Weights of a small transformer language model: MLP 1856 SwiGLU, vocabulary 33538.
MLP neurons of a small language model. Each row is named by its layer, matrix (gate and up: input weights) and neuron, and shows model dimensions 314-441. Each number is 500 + 50 x the weight over its row's rms, rounded and kept within 0 to 999. Numbers have three digits each. A neuron's up and down rows have the sign that makes its largest values positive.
After each neuron's rows is what it responds to, as a language model described it from the Wikipedia text at the highest values.

L4.gate1635:487502513516523483469505426532507518542388525451559499506525495508575480492486463380564401524533639506506604519602464464518508514559448495561507621458446490452412453417664470450531440487545545555452533428478586578520484589445455425465532557517480426564472519549491481536561513494531492487480500498524511484485513483458479514582452504405467506520530460589472536545460492617450488486473
L4.up1635:550508528602395505415553494360489477500555477498511546497544510437487470513493449607483563427425496515538516500518499561502416446558553510428499459451505423466484479482518552553438531546475494467456540508554453489603514390586538478506466518499511494558539538477563512508591521429462593501442513426483472505412410562473438451513436470498475483522522517454598498587524452434548474522514
Description: Mid-item continuation pieces. Fragments inside list or table entries: first year digits after an en dash (1939–194), mid-name word pieces (de Barn, Lou-b) and table pipes.

L2.gate180:547502483523481456511495528509439536534447480489530465507499503525518591498569549388485462525534477472527486427526625533398404466485469437462456529559461470533477503495552523498505534446527490547499437521594444589491555478432505467527465421363530480562508388493449672494570510475468464531461494592466431549575489513471467375550511443537486536507498524532474574536526487576402487522515
L2.up180:478554584602526485422457474549498490466486459328572541454572505509482489516531581494479498549460561595456508513605545491548481537508512500416536506347454491601437492531527409513454494481483554475523522428508505533530593422491484556499502465470523493422506483527536597490526433528498550561410467509471520527569491535519466540421548369534389515461521584453495444545518515449521480471585
Description: Sports table headings and cells. Closing == or === marks of section headings that introduce results tables (Group A, Final standings), plus digits and column names inside sports stat tables.

L7.gate1026:526450524496532510554505511549505501479509475518504580589542400488544553437519480557497544490492534371533414571523469558440518519501496442508453465517500491515555444517547501523444451589493507526545540487477559456477464505487491445551512494566480456429504521456565570565536503583413461406513539506584458557545496483442497435558485482565458689576493542487528440488452510477413495509423
L7.up1026:495450469527447528437482466516542576488595508430604517503539530551464564415552499465486528525524475511443501470482527560430483473452535351509483515499510528518543445457568464496426410494475575497541540480443576526449483472536472419493445400459453584368544484416447481446482505448396445416545475462619525507465566452416394484444497548549478582476576529468485495477358433519512466521515
Description: Year-start number tokens. The opening piece of a split year such as 200, 201, 199, 197 (200|7, 201|6), mostly in sports-career tables, season ranges, or after "in".

L4.gate910:494509436470551547460450532424379553481443507511513408418467511527499511498525548484459417487484379518423511528487489464414451529514510561455488483539523482516466551477355421530452508546474515428457585533506584493546525484410511572450583534563461397541546447518452551523501504460493401437491496510472464554476542522499489607432536515461472501505582513511424554444416519520509492454519
L4.up910:599574488554521449501583432409461568553468482563515475508582450535552488479560474485535566472505496382386508511502545452527469421557487438529500440492506449555601478551538537502449442400498543453458547571486478549432526480546553533565631518440505485505514506555536480491502441530516512403403536449537525513496468565483516493566537571421553562472523458501502555580550465484547452549444
Description: Name and code fragments. Mid-word pieces in brand names, codes and numbers, such as the hyphen in T-Rex or M-1, the 1 in N1, and x in Mxdwn, plus number cells and blanks in wiki tables.

L7.gate645:478486591469513543456454519566407458427582526497534490533503564504488525447522518545555536470509545477488477553561460495565464462415513575577520515525637527563474490481546555519512514537436432476543509444508541451547499503443561509541480503462453514490432538524544518578521517569521512436528448497540458447517526615661520616560374488531507463475403556605533543531523496466403496464541
L7.up645:407474517492474463409607492495470526470461469544426417535440511544479529539497521444504519535450567563541586475439494486509567436503498583588514520556581510576533446526498550564470511457471502446525463473523457512504533550519537511497558541474554543427504405445540482550491474481491377501503516526498440509439581455502548544428439483540468463530469495527530565554510521496471477509503
Description: Opening brackets and quotes. Opening punctuation that starts a quotation, gloss or aside in running prose: opening parentheses, quotation marks and em dashes, as in glass, boli (玻璃).

L7.gate709:468493545505495499536477481570513586551545496407537559564367495543500483505449505493552528482490548457525484560485416508512457537545450466496453510477480478589460472540417537500439423508383531451560514562539509460482415474509485512618550388457505548456450535492431491523491443568485578499460463519517520493582362623542530454514488539580471523531501512558556434432455507478491472519535
L7.up709:518396491473516513482437495479541469485561409489497521483474532494438421514446521474457448525518476472557462510431440524483519474541475446529471467498437471549493536598507504582476534512583520492431380514492536568432494556463462564479567420532568518519427486451523550512552495529437529466494425455431536489565468514426514508475412482519598643562469501463484517562532515344498526450522
Description: Rank position nouns. Nouns completing an ordinal ranking or finish, especially place, round, week after first/second/twelfth, in sports results and chart runs.

L7.gate819:374485581471525486481504509454498485531498414546560552528540502465533435493454443519547545552489508455493468494500529456436352425600564513506486517457568611531454583482421521435573500496489397495448521570391540483498405509522523454516455536569488480557491559490462526524541574526479487443437550356428511490444488453492552512582576640571477616509467538558551450552508487492559463506495
L7.up819:527535563547439432453562473453409527494463523543488567454482494483582506528502495478478526493423445425465522453500539470490472482495583465553530505536458486429506506492473466411488562564454399547454530553584453561471436544506488445538454625590559467504520513530524446482474471534594419467485481426462509467477386501491551547579476515459588515504448527542481540518460453468538568495459
Description: Character or performer subject slots. Person-referring subjects (she, he, They, last pieces of names) starting clauses in plot and bio text, plus table pipes before role names in filmographies.

L7.gate214:465468477473445419505577491476499534541538603342514549535530576452456499473547496529461463543436489557401583469544535439487527497498530503543404476505667435521449511497471438543528467517441442525416554511529469469477529505462473528397443436537477544399468547474561505567554482500495489561479453509528517562526526520519633495495518481542512488416472568479548432589384455545481459471592
L7.up214:477507486499474530537510523420450575468476502411590482562479509416515546526435511539516460475440447504480553567582432562463539519442481458511448558573483455596511485427495415448654408446453441510465487427485562511460583420544521541460507453510533521468477466530581488512544505494506529496513458531539451556478521494492407518571539459477458584490564525575481547579493540513488549482440
Description: Indefinite article "a". The indefinite article a/A, sentence-initial or after prepositions, verbs, and opening quotes; rarely "1" used as a count.

L2.gate1587:525460482522524509447507566507469534559442562433403507492526407474421474452474461458483512596494391397470489457509452509476468427507503558436533475450520567485486502500517522507502424508546526476494589466516526508454593513435586504474559551434524494572498465449468484505439539638476510508543454507443436516424508545459451489500510532460458550577467469430519497370539491527559536532484
L2.up1587:489538516452461537496539583543508551515558470532478501611564491520487459461519448503423474520532442502546537560562479525511490484489539546450530449437570523523469547435500518540485469477481492599519515398541485612438576466525549515461513407516491526493545524577489543467544443528578490470500507491406535498493515547541509530537528567500389496580497575427553471514538558507493535533521
Description: Table cell signs and dashes. Sign or dash tokens (+, -, –, —) opening cells in wiki tables such as election and sports results; weaker on hyphen-c word pieces (ice-creams, co-curated) and apostrophes.

L2.gate266:527514502491460555425432444456458529470498512512518555457501442553506502433474425520499531537482435520484484506553511482522513413478494458485504475470406559472551426478515473488483410480405517428458465449444590448544521521525560567405389458446496482493506462515461526507432473578507463488447496450519546496555548469606419482529473471488542489522505494495592464524481473492479444581511
L2.up266:524432475477492526523486442463508514469477595531522492501459500491495424534433443495433500581528556500444566432486404406579473432552494592551526579533512538461429626436545565397531395573485482452550586493458513468429496522498477509477460539644441468540610520552566607549442478530457487504476462565517514558502488452504465463558559550501515548487548486503644541481479501442463482542487
Description: Structured table/list fragments. Fires on fragments inside sports tables and match reports: name-initial pieces in pipe-delimited rows (Sh), minute marks after goals (78'), dashes; prose hits are scattered.

L2.gate1426:372489490513488535564472561511484513490512497507513492537465508410491473571517495624454612548493504490503559519473591410464441468477421536469427508494460392528468513410463497466490442511478525465584467466522537555560488580521542393448520535546527492498489583587560467572502455574435594493605538491520495495448483504430450476543507492549486443641519483524415538477482520491555528526567
L2.up1426:485560534617464486567554482484485475372456430554565461465518492443465537556477460558478494504545444548429517526530566463458481514470492536537456454485567487518513484429517518488509459533460621437491497515461530485466506453573522610505562492556521534523522575488514448552494485503531570487596512465516547493449389510579376440555454497394506492589533532475484562468578477517426439498471
Description: Year final digits. The last digit of four-digit years, split after the first three digits, such as 199|6 or 201|7 in dates in biographies; also the word result, as in as a result.

L4.gate967:526590619557521570495513453563432591463611529396482509589456509450504499482527497531542416559456463569512457436402514428549503565438498488488508540539529517560503579484499491424461463491601458570537556535461503471568495490539601521490503532467351502416519579450493427526532545473601407473484554512529499565585459470506435554433501546539556554449445528560610458499444469469568534530514
L4.up967:515551423388416480488563521539429520430399489540523574477547485579470513477505445478539511472473475546486507489537465590470595490470532497564531424461536452516503482504514475385524473596527509531497408486540585459544518463429492596539511519470534538431489407501509462527377569609539542468556621430485425587468486448569456483503517520480556460554486454452435430450495545422470467507531
Description: Parenthetical opening bracket. Mainly an opening parenthesis right after a noun phrase, starting an aside or date, e.g. Khiva (, simile (, Mob (; also mid-name word pieces such as Mar|is|ol, Fédé, Kinn|aird.

L4.gate569:455414468466549513515533482450558509505522418454593449489508525566553505560453475485643502461569493585527529383558448483541526454479518469564520473449582528486435538537454498544530439461506532424451485464536470504544485539447477551436479593566532429436491531565536457487513472543462353486487528494493488559407586456422439430437456494451527461558458604478520478517440435491479404430547
L4.up569:462603449466469516533443534535407460543504504470505435497484425540463532426467517513534476413543498463578449474510490474573521522533489429555561570536577504501530525527448424525496442502529422479408491565529494503486587571523519474476480612486561448482510442524523451527424542516522536562526502491462624447459468437479489508473481509587472505465479435430514516438514534642430393484489
Description: Completing token of units. The final piece that completes a number, word or noun phrase: last digits of years, times and codes (197-4, 10:15, 4:03), word endings (Hisp-aniola, Nicod-em-us), and nouns after "the" (the season, the series).

L7.gate1144:462564475345511525524488546623460554620558550486512468489480503461447486578464498567552620580473535429538456550512522509545502540530474495416468538505521539424498462499601617556526484448466463512540552490534456472484482445594435536510552502466444515515511488477356568469516505508511439524454451509458500504523468419552436577489600474565479469479522496501452419506511495561495515516540
L7.up1144:497486483485436521502515464531531494553418474527560548593532555556570480493407473423624499432507488562497466499448562557492567431483539503453477451429548486534562588468390471503495519506579572595530469489504494516571473352545409434471568546589485465446462449479509610520447421444585460490643468501504598519481545481560472470559458533442452451570540421493416531496471466481446490481542
Description: Proper name endings. Final word or number that completes a multi-word proper name, such as Division in Division of Costume, Railway, Board, the 43 in Route 43.

L7.gate27:430568560466494437496544503474495538495541425536488552612459519373514459414541479554489543502438514481539488404462481484518474433564558537482517452544499561589431486547423514511446537470505533554484399490538554511533440617417492468590514457508423507593485606583455458459600507463485519477438492552593478524423548452569375558423494548537541417432474464505581613406436545515503555445543
L7.up27:559519549598430516512471418527458518498522452492497551524540522550442522512411416535480473492454471401535534475501440508527474504475574557539480451489594578449482510543457523459502454477487533563474457498524492461466482551488475562437550559535514420559491561568516535525401513503539564431436522476559470468482532411513566606411535535540533463550503474551469534469454539424507557498438
Description: Before a place name. Tokens immediately followed by a place name, mostly in/from after born, formed, or promoted, plus table bars and birth-year digits before a city.

L2.gate1317:448513452500511512432393520536489510600555482455437456477417490498507473431528513510475502460370455419473522524497490549557464543510553457466480435499492478469501513505458573517444476539436572526447531489456486472465452453488451574480508539540434411449518605531452480482534469479506483382555529540438445470540493395560412499533473518458575491528465575499486516502502545517538405467531
L2.up1317:436583496396506424359458573442495482560489503481482471517525568494527475514484541464532513449462457484470514514489489506537510533481497464510457495536510474432487604500541445503484554521541380563499395440444536522469464439458487553625537485505457511527515535530534540525542465557628489460543518523549466506468568457613418411499487521482500552598512535463515561395576466441380537522444
Description: Year prefix tokens. Three-digit year openings such as 198, 199 and 194, split from the final digit, in dates, life-span parentheses and citations; weaker on word-initial fragments like sediment(ary), Remix(ing), Sub(stances).

L4.gate187:418571557476529423413401523543498569444516422507483442516452388419456373410496512436493431552576534485473568510475539482511507439470392469466522487598582511538526511452454459501404427490526474545494405525577546442569464553457575486514465511509458438554540521435399452479502440513356532511493516477395548480492571539416553516564492502547481518520456476473522518464534445518539496571499
L4.up187:536503594555511443515483467461486620456516591437474511496471447416494537472516563434535509496516481585498522468485465480436498390502511667540456471516505496559526550476509555459434481438582460500605489553467452480494559463522432539555509501492461527556481422496469505498533515487496561512524474465460432508541506617524540494502501448427499502486508464516534547526479532503392519537521
Description: Sports tables and scorelines. Separators and name parts in football match data, such as goal-minute marks (14', pen.), table pipes, and club-name words City, United; also 's after a surname.

L4.gate812:489523515486505421509568584435492510472495521417553485445577518494450505457504562479511570464402513591463574497581532480499490483480454447449477380587513493481450513514531514501469510474462419613499457515476537551438543509596574530531495530490428491495433548450513577480407587417555547445456417467481485563547456544529529449494494507488496507466563489487594590488378416469554484503600
L4.up812:573424513513538519480482480522498469473549461523554533477538467484573449502540516585495519556555527473464506509536444520478476515510523578455547524505499467406439486453610465442538407553403503516530569406492436417518519483474509562489552500496515560505454472479464484486484537494511609468505380564471564441462468426547463524451444540480563490496483479557555451476572467516555563468500
Description: Sentence and heading openers. First token of a new sentence, paragraph, or wiki section heading, e.g. Production, Awards, or A after a line break.

L4.gate1595:507386460522447516520539508555500513510490492428510543456488437414500431446529444462480616481487503528485394541516545601453372552459492550520559472423517476520516453496526508447623418592474503518469574485460402394534532424557448492555458526472543450459565472533528509529526471421464583529479482521492538513543548531504525544516441384601538626568625577439488491535402419562518484497547
L4.up1595:545467521478515490549491472414431481530461336457520554490564449538439485515558474489528436513558544422422481470375558491528443456390417593495531480493482532500509555502562503594525510560469485478453584406493565441435481559494538445528531560400485539488496538535489465447516505539485555458547558500608600458418468470522429452503506413485497494556488506466515460410579543522455552579479
Description: Dashes and mid-phrase words. Mostly dash or hyphen tokens, such as empty table cells ( – | – ), compound hyphens (gender-affirming) and Democrats-6, plus scattered words inside song titles or prose.

L7.gate1239:546514483440544421482411500486435585443556494445461597569487415500510658540474510577558478466471496554535508445544436493497559567488535542432491497504565496459500454487569571512444380454493433516599528562553543432501601551497480454518502471474490529404512473502488482521519520521513493490544482481467558496576585487354546541512487500519498533534519542421437512521517484474471504417501
L7.up1239:565413412481490541475539404532513422501517499460508518444536522487479354516487492470459491481524507612422520531504462458491421511496477483458444500489449487483614565514534521562421480438565446507530556438489610506493457509526506508558377495506530467512362494496579491527541415539456504555486419595508347512470567567512487518485486523461478539452448407572465481512424518550451465551545
Description: Continuation digits in numbers. Number tokens that continue a figure, mostly decimals after a point or time/ratio parts after a colon, such as 3.65 million, 1.79 m, 2:49, and also standalone counts, dollar amounts and section numbers.

L4.gate134:464460445477408344562481521432421485498527484508509502532419508461501554552457448435459546486514512619464493506498516591451511542552474466528506508500564518520486525549473399446535520464495528492563461510503514448493438522619491569493496502502463404512531533481571492399577525440487537559485450452526522493438553382503560507537571527406439513531546587512471460536451562453510505487484
L4.up134:520494528599461535520644601521503539485514507440523486466449559445535509458638460494439592469433554522547541497472537509482491431592549484488625568485548522551519484438488552467469515436469561412574534441579486475414473446496522510608403462474448529540463502426399528624540526499503551545522437576531570509487530521502499553489480474560489426536470539575468530516463460586486515438584
Description: Name-final tokens in tables. The closing word or word piece of multi-word names and titles, mostly in table cells and lists, e.g. International Centre, Indoor Championships, Archaeological Site.

L2.gate1318:447594557521507539459491501568454411466593468445486510564562475441450593533506461513408533513552477470476482539486480452557482585517512533561498499408554501482445451513494487435486455444495524387519501505525447497461534571456491476511483511505452489469378458472525432575536553604536555539437515434497472487536507474511562539540458446490456516431545585440484506503540560465465571472447
L2.up1318:488515459478535497391425579548453504583459593564511505528561475500456492557594506577482476583479462549512476593504593490564412518498436550486504519535497495548446449455543471574530385419458403511506441500528458405494506499512589436477516518483538518540487547465434460404555491563500474604502397510514538485464515557491456495462572484527384548534496514566505520478565461488443511485538
Description: Phrase end before delimiter. Fires on the last word of a unit just before its closing punctuation: Wikipedia section-heading words before == (Plot, Interior, Stress), names before an opening parenthesis, and final words before a period or colon.

L2.gate942:425563515471569489456581552623454543436503440462509458410494502464441497564555540498417450487445469512489519491523500537493426434529467569400485640383541492511492564555496537492544597455496464511528476572504587482530456388471530440464443456505521484501475540525462538578486497508467444553522464552517467508497465506511496532488574544521585507396505535551430576356512546441534483476578
L2.up942:530582576470546555424438501566572531652545477492478576523451415441432537510498600458511456583521440546464561525559503499476527532482466553470529531481486560478540524465482469497444483458524531498516484519552513510474446556440536532608587488519509524473459461498494450490524569427475427536524479453532578495430523550445482467507428497525466517401466496524490558478418474555521502533490
Description: Year final digits. Final digit of four-digit years split as 199+0, 201+2, etc., strongest for decades like 1990s and 2020–21, also century.

L2.gate1231:567542463594479467523633590541475418493457457413496443476441495576506403464486443465471442466479568513468396503560565568585383523470537533471441463468481521500524448519470543506506528496498546555509524519479493514590523568502477485450578513412587572528547504412517534468476468549474516557555551567454441560516499548548477613516517464466523516541425481432523491484543483422489508558495
L2.up1231:489482400554515561475647418444560558405441493405493504515572506506515457432477517521536535425530609485465619422464442615489543516458467433530439495490420467514541547541577510463475480521544551578531494538460595512473482525475487475486405447554403492497495561605425568453473477514506471495506551567392480541503541554515511475531487523401516455425435424465546555496384512420499517550526
Description: Scene-setting At/In. Sentence- or paragraph-initial prepositions At and In (At the start, In 2017, At night), plus mid-sentence place prepositions at/near and scattered name fragments in lists.

L2.gate599:468519460351444532513511552556498622464576526439494603369505535563434468498520418490540454435483485585544493522488576543486475469518458574461486470363449505545483424467495505431543428552502446405511547472462479519548535358400523593517485499517489561603420550487416596445523528550523466464513386517500516537579479564593548488498469535479460529470489515518549518530512546490426463520485
L2.up599:542470524555397536443627507572501569406494450516484397487576540555483522534465522610556516489456447550539524532462544499528502528519451473535432538410508422477521454439495499565442498536446501463484504463526632519486416487580479476448546412512496498512432485472476527492517521454524442508515440471507553517567363486461487511527542509552513447552502574489485484526508460509456509549428
Description: Institution and unit head nouns. Final head noun of multiword names for countries, military units and groups, e.g. United States, Weimar Republic, 7 Infantry Division, Group I.

L2.gate1823:582540457487541613544484487468544498500516514491470502536525514564465457378535484602557403584486477440408438465525464465482565548488477574542553509485414508567520594530443574510505532639488455511484477494603640568480391556539525540441432559527444592564533436557475492521414593420463519494483564503460462520429493445478520424483514464460551538543581464467473442504473538549540502399539
L2.up1823:540536428504433420562526489455451568424604499450540535422448405481468567516550482515435506557518507497447525528424536452486508474547541549469496507482468511435507450488472445500401473608482530426563536475563551521544495507447491510443497512547526523525435530494527409518505470520484482443486497513496542436533593519529471504455479496476398471553463492518472542569538542500507432620504
Description: Relative "where" clauses. Relative "where" (also which, that, how) after a comma ending a named place or event, e.g. "University of Southern California, where"; weakly, table cells.

L4.gate1268:481493614546561467516490522511569449546509468489440446533458398536421465525492421465535455574488564429463469544500556522509561527446548494446537512544600609576463534403464408576468555471578532486508479526530554589509485588446540486495483499493502568400554486509518550551516539594545492552471527516438515461535504470582368437430481464479459510447443561544531441516529496454528440591504
L4.up1268:474551508544540600441582477422498524436403563482452483535562449518467466388463558499557437507500468401653420522475494387584496483592424541444499608463506506494535479480502415499562489446445519416473445406543501452519580506565520505395543559587520437450468513553457504435486544557524485344472473585504465450504506456588473464450533586473497553480539480497487532468547531466535496499477
Description: Next field after a separator. The token right after a comma or table cell bar: day numbers in dates (October 25), empty score or attendance cells, and clause-continuing words like where, by, in, completing.

L4.gate1209:450527546544442503526620585538513401530504419410519531544463502412474468466573648406469444570525497528533523476476523483514514576538475585464565450500515527468490514486417554618555493473605414457514500470541456559503499513569443466510554550560480500504498444481542581470421493592506439577553508499473609472428506473502482521523473546516508496424440500504519547491406412548454491543558
L4.up1209:510509448519402430475550493431590418489462508532514466455448467513475504480537545470559510547495454529547479456449523491505528569536439570565547454443491449464559479452442506546454495484536506501459577467537505435587561463535541514421556568576536559472547501454619580438546463501513600517545517514518525478481486465527492551462468459564499540468521523465617556501438419501460455500528
Description: Head noun after "the". Nouns directly after "the" that head a phrase, often followed by "of", such as the list, the Order (of Canada), the subject, the court; also scattered verbs (won) and years in parentheses.

L4.gate154:491502425467487420399508452552575513608410537483508493506592476446524556496487477460491518557508527427561488484498483523546499432497451513479492528478489574527541379486487458473441500559519473486471466486474573490587546536462589616553473533417525375541448537566584514518537428497455502562485575496447482450531530367527489395490465531518499473551525541435416500533451510436597529497517
L4.up154:503463479492544509489507550533433462481546468505526460493516482492380426559562493453529451425457498510508526474476477463473454516489455405515582576468523476540484511482472418436458523496461526470513420546430591503553510477529544595530479426449403509473506443528536470587514451458581470492529555514526453467464572468529488471507374494578490428429461470496547563489505549495582476492417
Description: After personal names. Tokens right after or completing a person's name, e.g. was, of, in after a name, surname pieces like Suzuki, enter; also digits in dates and scores in tables.

L7.gate655:516436491459526487582456453492498481501531516459534461468503510508485511491507629513576565581541456563454457497581470589498523501560587511480450493467491476438547514530507563540475473393532400557518499455548496501551490610599492511458484496447567444523525480519520499467449521439456553555410535476582467451499511454380462574591467517492576461474427496508470510589442542482515530574545
L7.up655:474419544485527460481434479640490490555620544468519481471493498464423473544453422565482418571476419498442483494507525477495477535514499530500544596529441537474508367508532578521539522589421378456533426484411532477560462463510501523439567518418473362502494554458465544449493491629569560502483542498487520509457527522494515461464483439502467398497471537500540517491430478454575490485517
Description: Phrase opener after comma. Function words opening a trailing phrase, mostly right after a comma, such as an appositive "a" (Ambler, a suburb), "of", "in", "at", "for".

L4.gate1324:441631547545566396550455487515508524456542509473497438499488498564467488618391587417519474497527496474534459509469549471590440455556474497484415444413452526572497431553454439453446524441578529505542553458451521499476547522480528495463469571469364502529513513447547448440474473524383539510404584569463484396515565430410502519534575504493481494577535506430465417474510522469529515575501
L4.up1324:491473494481541497534475397518512494416595442500537469468459505545478483514449443559445465523504531598493510417455489525461471518528541404551589535525490524487520380483439517537457429552492475443416478406495618477482563532456567577492484497415493584511428393471471594512443465560520471479547500592495523491413516534466528527504519537565548492468417522518378496530559546521448431596460
Description: Competition rounds and results. Ends of words in sports results and lists, mostly "round" after an ordinal (third round, qualifying round), plus concluded, qualifying, semi-final, dates, and name pieces in tables.

L7.gate822:523556516455504446508530483553543508502483448483461558472489545511521421495549507587528447557466484524471476494488462413502493580551554506524538466452474554456510490416503552555538617475505500512451630501426541530500465503553500522537528484436529513528388527521498441453499563425580445590453413517456463498525529501482537484373456475412573452557429502515525492437584485553474435430415
L7.up822:565438585440529583486523479503468546435553462566505446513545496511562402562601547518384544537504560453484449509565540546456517537518488459498444498536457521525459525448463530556503567493506469514491489403440468430481400473557469609387534458537542442545520433475458436359511393495448538549484466517540469498449518491503471540447566510582587548363490517519492487520449466531485422472426
Description: Organization name endings. The final token of a publication's or institution's name, usually right before what it said or did, e.g. New York Times, Department of Foreign Affairs, Writers Guild of America.

L4.gate1715:523506522479415377478512461460468572535548500495489470440421522517481611530557491401433477551571508504527491483503480497520574549562508504466442398439479529477561564468510515515458492524418479483507583464547531338420478510507566505528532480511389475441472476502504426542524575460520544481490517475514554482487543548450521489590480469501444498528475517579482445410565469438470484460531
L4.up1715:540498516405458463416557401484539458515438472600481385524563515403556559486527458464435495521463437470526459490494432560515500445490435548565365498475508488467475486468544521540482460526523479478470568487504439501546514506346566567459485453552448445499486524499478510554538447523422503574521512491556496446532539562529477558529447503494564517548463449553467539513487445563367496393423
Description: Year digits and name fragments. Final digit of a split year in tables and lists (201+0, 199+0 seasons), and mid-word pieces of surnames or place names (Ber-key, Far-rar).

L2.gate17:518446459561583465526509484400512466508406459546528486409444390482493520549431505538547419539524489589497520543500516522547524505443432429486480530466559502570436418511503503513525500567518561541493496502518508549530398472436554460516467450434515639511523417415452523475542524452534597490534516604549480511520494555485454495513566461586530481463472440469491466440474522451542511479435
L2.up17:556395534468514512538500411479443474517493567489516462497486474407384593515510496473591497485426467466463616559562443461530499425481493484524528497471545414430439540509526475515383507450584452433473465573582539497579443565494506568541516559513494470479473495459502475541504539480442488493438406512466436455524433518474480502513487476509515479436467450421492493456521455566576514495459
Description: Competition round/stage terms. Words naming tournament stages or progress, such as round, qualify, finals, quarter and top level, plus numbers in table cells of results and election data.